Weights of a small transformer language model: learned positions, a variant of Muon for these matrices.
MLP neurons of a small language model. Each row is named by its layer, matrix (down: output weights) and neuron, and shows model dimensions 128-255. Each number is 128 + 24 x the weight over its row's rms, rounded and kept within 0 to 255. Numbers have three digits each.
A block is one neuron, or neurons of one layer that tend to fire together. After each block is what it responds to, as a language model described it from the Wikipedia text at the highest values.

L9.down176:147115194137152098135108126128089133132092105102146129139192109125168157107144099097144130129124107088154138110144172132145070107156120079129154131121134153126131089161149121115092135098129157113075103095164160144123106177128147133117117136146172134137107150105121102096158145144151133180084144158126114112131135135124165084126118146118106133148185101093110113117161138124121117140133
L9.down192:128120106122115160077108121107100152112109104171144120115131117142103163149132145138097149152162121091123136144169149132067140090149088162148116121113133141136147116066145116104085144173110132114121140153095116131140109111101177075118121134116111131157092117136085119130148149159117114169163113164143135145086147096131155151128133111119119122144131111126168093113144125102126094106099
L9.down364:168142178117100123089121141150118120146152142145129154168159132133107155119075137125158127157126121104063131132120099151159110156171117138144121113118110062062102173143102092148114151094113117131120157100120154170112118147114145166129152164151185126100126126130122145098145109130122149103113140115123163149154064147129151174109126130084100153128130140115165103097132102153116098146121
L9.down382:183095143169134110159149128131152137062142120126124094123150129117118149173100124144153130140105163127077128149129112120153150107145137134141129130140132139151113116105127144086180130167120080146196136114130136105120129107093130106099092121156174102157143133127142136154134148090099120126157140144139123132163139131129144163155154139123115145134123131135154188144140161094130122143119
L9.down398:116140144138178125129123104125143153114099110152114079116152116129126182118140126150123153130122134121135132114154128146138156136154116163141130150114134073075132115129133126062159144114164149157120101081114120072131139131107102074125160149117110137147124120121119167098160105159144105097105144176145155136189099104113152124112133099126118107144124154107115145166141146108062184076098
L9.down433:161136099148077153119152117155145107112121109138119133094140107111112114101109143081092157088108127120154133115126108101129087146155117153120108106067130110111168167109135106106100147114112164135137190102110130100160180112126149119081119120164163118118087142117137142100120157104126119145110090189147133078127093138149145115167146103139095167091156172164121170163136140121095113132091
L9.down510:122151142124121113121137150093106111132155123125144129124109092124120107143127158135143140133138122106080134162110185132151110178125099115119160133109130121127130124129143115120174122134142143116139157137127121134099134144157121100105142125101157110190105151204121132125134191134095106111114101171141106151139131099144107093160119083114157162110141106153132116129120116132120173132130
L9.down611:142137126161157113185116138156110143143111157117128116143164145119148111157097102114145144140098162120122133119126143153115148116066157157142113163127125142104139092105195117127167114075081100120116101107153152126152111124145109145100126140107138093161119146078127107146146109133129134100150126112145146129142090155136059114103134108118112122140174092126096154069194146108181137138200
L9.down629:111133107092123099123111098143119135143140116119117146080107169146151128152149163109094142142133155115136108124177148092150137156176106122097119153117182119074178146115121101136122162140140087169103114113152171179155122121140134150111122129190170078091144132107122109184178108140104134067115144176144176111109110185134120147128150118122141077086187133147133146089143134111140094135130
L9.down728:114064123165152152156161143100152120159141148107130124118131151123125103104122147156140130152124118112120129119153089151172116114150140139134127087144118127111135126076146177139139111100147132137107130138147127151131084131119122169117162117084124143121119110119114119101109164118108144120165183088181126103080105168126107107166132135121155126126114126143074144147109160157140108102137
L9.down809:144110137142179125147118124160146139133149177137099117105122148113170101088112133117117158129149112171102144144102123131155118150137101125131158099153175126133152130062157082112154136127096074117130124111144155089128087177144159115167141095140139088174090153146085166079113152129130115173151106174147115169122139127141110176138157169078090126160131113140144128123133127147109092113108
L9.down857:151117154110127137138176115093102142114107160139103142130150116152101123153153134098151119128108120136102142121136144100127099086168158134132127091111095151102139160127134106129115181100108128105102083116115122096140138115159122112171168147128175114145093126150124117082124116192160122148149138149126146122127106134118110092106145148141097110123137133133114111129145146144102091162124
L9.down925:129115130115118101111119120132150139134155087091147157123125138098122145081104133182093094165141097114084137107094076141125143132134130136130136126096128099104156102143079137115119174135196141162135095158093169136119126086100156104112094118149150122115155123126146100118111108137099147140115087150121136121161122146144098153134141161131079137088117117110134094078142110123164121113134
L9.down926:143125154142127171140143127124124153122156158149086108117119138116063140186110133134099150078117133168132134119119130074146130102135139121121145095132118141132120162119191091101131158101148105086140092136103143119110106095117126103111139088162057154141116136133122079125097124117115123124178135159146120153146117122138077159141129146148172117113168081142159122156091140132102108128137
L9.down927:132112086158134122109096137131161126168127115119131112130147136139131123126122135082159126122085158134132137133159111104141138139109131136098141135128132170088129125094148123120138148162111135071136157168128136092167069146154103122140148103103137127135087137114132160150194124166128156089110112142132125141100150115111141112116190130137134137107138082144099150147141152151129139100193
L9.down984:102122095128112128153102113115131160146151129150133134102159110141155120152136166124097099136135133123157126072132114139166117117146107113175118089066128071091077174119111083142147102147165162151155136112126126149118143109120112099105168156098089143157148098071122152126109138112130128144150094168138138148096114113129119124168147094096141142096160088134124132137140131172090096156129
Description: First word-piece of a surname (or second name) right after a given name in lists, tables and credits, e.g. Jermaine E|aster, Marcia B|attise, Mel Bro|oks.

L2.down600:147194140129127125152114131109154130124169193140120117099093104108142103119175133111097111127132136138134161128165117119120106146127124102126107149097150146111110086132136092142128095059122169130137114159124100183129159133080132151147134152163083087112106137160178138183108143129107137149136153153123133139122112106110178160129102085135133141125099145120161061160099121139111110106131
Description: Commas, sometimes periods, closing a long introductory or main clause, often after a date or time phrase, as in "late 1820s," "in 1864," "the season,".

L4.down55:115135105108111137132112147163085104088117116134105128150108096077118105087157121125101141118111135128145114098137141113075084143140091135104124124164112147172133090123150105111105147088137179142137146140143134122095141135119102112117126148150106101106128106154166117104096104167110144158164102111129144140156138092115139141134135108182144181153109137148147177129118105163143123136112
L4.down488:146158108081125130159127151096086105121133122128082088172128140086129157109164142099110127100093109136150146137129127134104122156121120148135104125114099147141103137093166140100146090089117160102133122164155097173078125103106128173166193132163083128106081115108110102131127112118133132098133143114119136162120121184142153100114167183156150171125117123137099111124139122117147116144125
L4.down518:078154146118161132171097103094145115159115135088154134090136112158104116179152127126113140110091129110101139108143114176135141123131116122165105132156104143113131147131148107153168123121118138133120102149102121109166124136145161146153068146164128115097146143119090123148104082135122125121124099157128139156106143119153142126138110123120173132152128102130120067138154120142124077140162
L4.down756:105126118113134123128109150133108136124172181150130158150072121110170091133171156116114111130151147114136134108165141132114124174141065081177114146081164125115117177140148092099144106065134101136128134150124159095124176140143106108138118178138118124117077089149133122111131127113135107123149110113133122148117152094129111119161118154069143150104097116114110140140133105122104138134096
Description: Periods and closing punctuation that end a complete sentence in Wikipedia prose, often before a new sentence or section, e.g. "born in Newburgh, New York." or "(336–343).".

L9.down22:152144154122076182140123114099102132114091127119146130116125159104119133080108117138125138166106141141123159101177147125143135156090117116118125150139140135131122093131158131177153083186105141107146154095146156125153106160102129157152156135155100113136116094111117122161128126137142119108103157105128147110116111112138090124137105099113119127117145140139109131116120119107120083190105
L9.down92:141163129141126117178121107138168159179132139147101150143117141152154139115121119146116142137092136127138112146142122137118112121131150157143107128096068078083135140105139140134083145093142161128145123157187098159131163092129148109147146119151121092118108133072083130199114113114142134157106161099109134126090126087101123096163163114137149112100129170112101168116126134164126110124105
L9.down303:121080118123121149127120140157134149157143096143179119144112114128088140104146122124172153111145203175158139120099114121171113109126074164124124142147125151101143120124097102108156120111133109160106138110150081143130130098114115103108106126137118111110116144172164119133119133132122139096122118129132125185113133133135143125131085140079123120131182135133075132123110152114091109156122
L9.down360:141140128164157111116110110144132161137135144105167162183133123162132133155115128170130128160147094146104110140112124133167099061160174129136138153155104101128098153145149088100133143092089132152121152104157144121100118107088125143152116203136113132101136127139093127137136118096122072114171127108098140143132100127136140131133136118133129139128155170106114119110123131131137094141127
L9.down401:129158119110102123125117134145151146103129134131094132103113052085167098152146101152152156125113148135146160128131145124128146146145111130170137124115122143124125148161166098144158128127153100135136120137111110153137103155100124117151158136167109152129146141111130111133167117111138119179074170131144157132139106116127114139121102141151097136138123128151106132127098156159135115156117
L9.down450:128125127103111121094091092127155092118133096133155123178109119084148151112133127116150132163101143159111114148138132142129148145116156140144072108078103177140140103102155083117105134137094122141134122131091128160145125173129084120153125152187100156136144108137143072110094088110142137144106111119101158139145118086158157107135110128101101157109130124143081121126111146130130111164145
L9.down527:130172130137099121144175158129120150124137108099136086121108127130146142121096131148087110097123129089125163111166159119145129146087100113131120076141129135111159151179099088147177135150112113144136080110178131136159153117111138122130174121106120103144162138123151113121119081142151130108081126107080140119144134116088093106104125164145129121114134130124126151090096172173125130152125
L9.down615:157150131076141119167117058128078127108135172194135129140103110149112142112106138136112115176140138136117122094177138160117135128098138076158116144150147146154115138135144099131117149137157156107097139092131103146152121087104107120142117144171125083094106132130161135160140125118161116128142148138151107174106144090111126094107097119127143134116122137121097173126137124139121117131100
L9.down616:097121122080107140148138119119077067147147130143131135160133153142101119166147178152148127134101135123136125119086164161113146085165129114138142121127117152156116133108111129111141121116118154133127146066148155116159074118110125127168091108106067121130113122117124143110142137151122125170088132117108178113130113142140109123144135107144094150093109110113142151115137109162132142112086
L9.down689:163139092120088111142156141175144170121157116169142103119164123115126155136130109107163131104126133104127149129131149118119106138096148118106153153120137141142168149110148130152155124185105122176082152128111075144125142104129137130116089141081153152140129070115106177147174137121101135109129152125116141068131180147089118107113168163111113118091131145125141117116088141139112141131095
L9.down760:123168120116143137097125131159119121145123103128132137113167089198105183115153128105102110143147127132128134173081109099118152150135104089123125136123169114143120104103139094114154144168172129128095125103171131137124165115147083117084119153147190112163131096123083106168121127102126113059079141139108153118162128186109108142120163116096147104136124145128142107142135114127130131139152
L9.down803:109104162087124117145091124123140176144134147185116130112071116145110105133094193163110132152141123091148137143129131124130098088100149140136097176105144173139135146106124127106146153154122133105162151062140117131117146164169133131083142124164156132126142126095134137153128118128143129153121157171148119095143119171082074107125108139078175119121115138134141163102104119153174121098146
L9.down829:155152099112099119106053129163114104131148136167117095146145147098099150125123154119094113143137127149112110109132112140109163138095139130175106125132133137125145091153157111140089143114139159097099109112123112154141122138102079110142151146143140083113115151121157126133117121130147086108108137122102173154121127114169113089116133106146102111111145093113123166124119145116161140158119
L9.down831:097155110133129105133138184127124145131134086136095142118118117115163145131111179127133117129110139110140131102123151162134164132142174148120097150081160148151128169129117083119107108118117108133142119119144106144082129157117102098117145095164094132134146125141117128167137083114115168131145155123122130051140080169160122143154132124088131136093144117140120113156110158129166080142134
L9.down969:116106100155096179157138171161115118131133140139147070087133097072138108149100155127124118128133158110151173101129099150104136119154133160137131137112146118108155142113138103141138121123122160107094086157130107092123122130131126117118091099152117171148100115154121118085146123153166169121123122120107126169139102153128142137176144149152141135136121120111165089141126158133130110123090
L9.down986:133115118115146185076165136135178115137137144131105165145161118127109132176123131111117125168104104118130132128112121141168105078097098133105128110184122091140072141110102108139121141102105115138143135128114117118145129152126177122122142118158111117130132082165120194106142122145147138158112104112116157160115128116099153144114140151132120130155122091116144129117138078097097123125110
Description: Periods and commas closing a factual clause in Wikipedia biographies and histories, e.g. after "completed his degree." or "with Renfrew,".

L4.down16:134138135125149105144112102094150136069136150093140134103143078125128118095111125175132103166111126132122111118125141159135122094140137164122125098149166123115150090127109134102113098112136081115141132133116102150128140140160125101137134111162137122108144144130123117166142140135118161141139123074182106106110136137123107159144126149148117122136152121108078092087135084088130114116128
L4.down603:091127097116122119105115135133124127149106118108125130136133119116144133085143174096121112130184144169159133146161129155114058182143115090156089115124133143115095121144129136174101124079136108199143105144139120155139124104124131124128163118139104109119107158136108125170139135164143114131135099088135116145110128141118141124163138166109114125133126127117082113119139138143089083106128
L4.down781:095124138087114079154176122131162114139133162108149129122150122097097143080183150153125168128120093177111078206137147153110131127135117081138125115145124080112129131142123163134094114072105090139132081098169102164134172084103124113087174143081130155141125107160168129104132108139172145115159111137144120143129118128105149111135158121133109127133148149091130117093160107155109145115161
L4.down978:144121115149098133151134115117141126123131132107129114111162123108148147152155156107119086153094131136124140160112169145113143064114132157171078118173141126146097099122139108115131131100111124139147075162140143132130115176108164153109154090083143149153130114133119129132181105181155135091141188090139104115120122103093135139123158125140169137138127080082141167100165131130106108137085
Description: First token after a person's name in lists and tables: surname starts (L in López) after first names, cast-list as, or | and - separators.

L2.down649:117128149115150096117166110135151146111152117122116160120140096155148131153135105135129154136124166124150130094141120135094161120112104073133145133107160168154108098126165082119149115175142094135132148123097103115130136135139150103152131153072170142095116120130090128096173143092093137144080108144072112135181091082086150131191083122087161083132115128158102149146129117112149124109117
Description: Opening subword piece of a multi-token proper name of a person or place, often in tables, cast or results lists, e.g. Arth(ur), Sch(aeffer), Cro(atia), Mah(moud).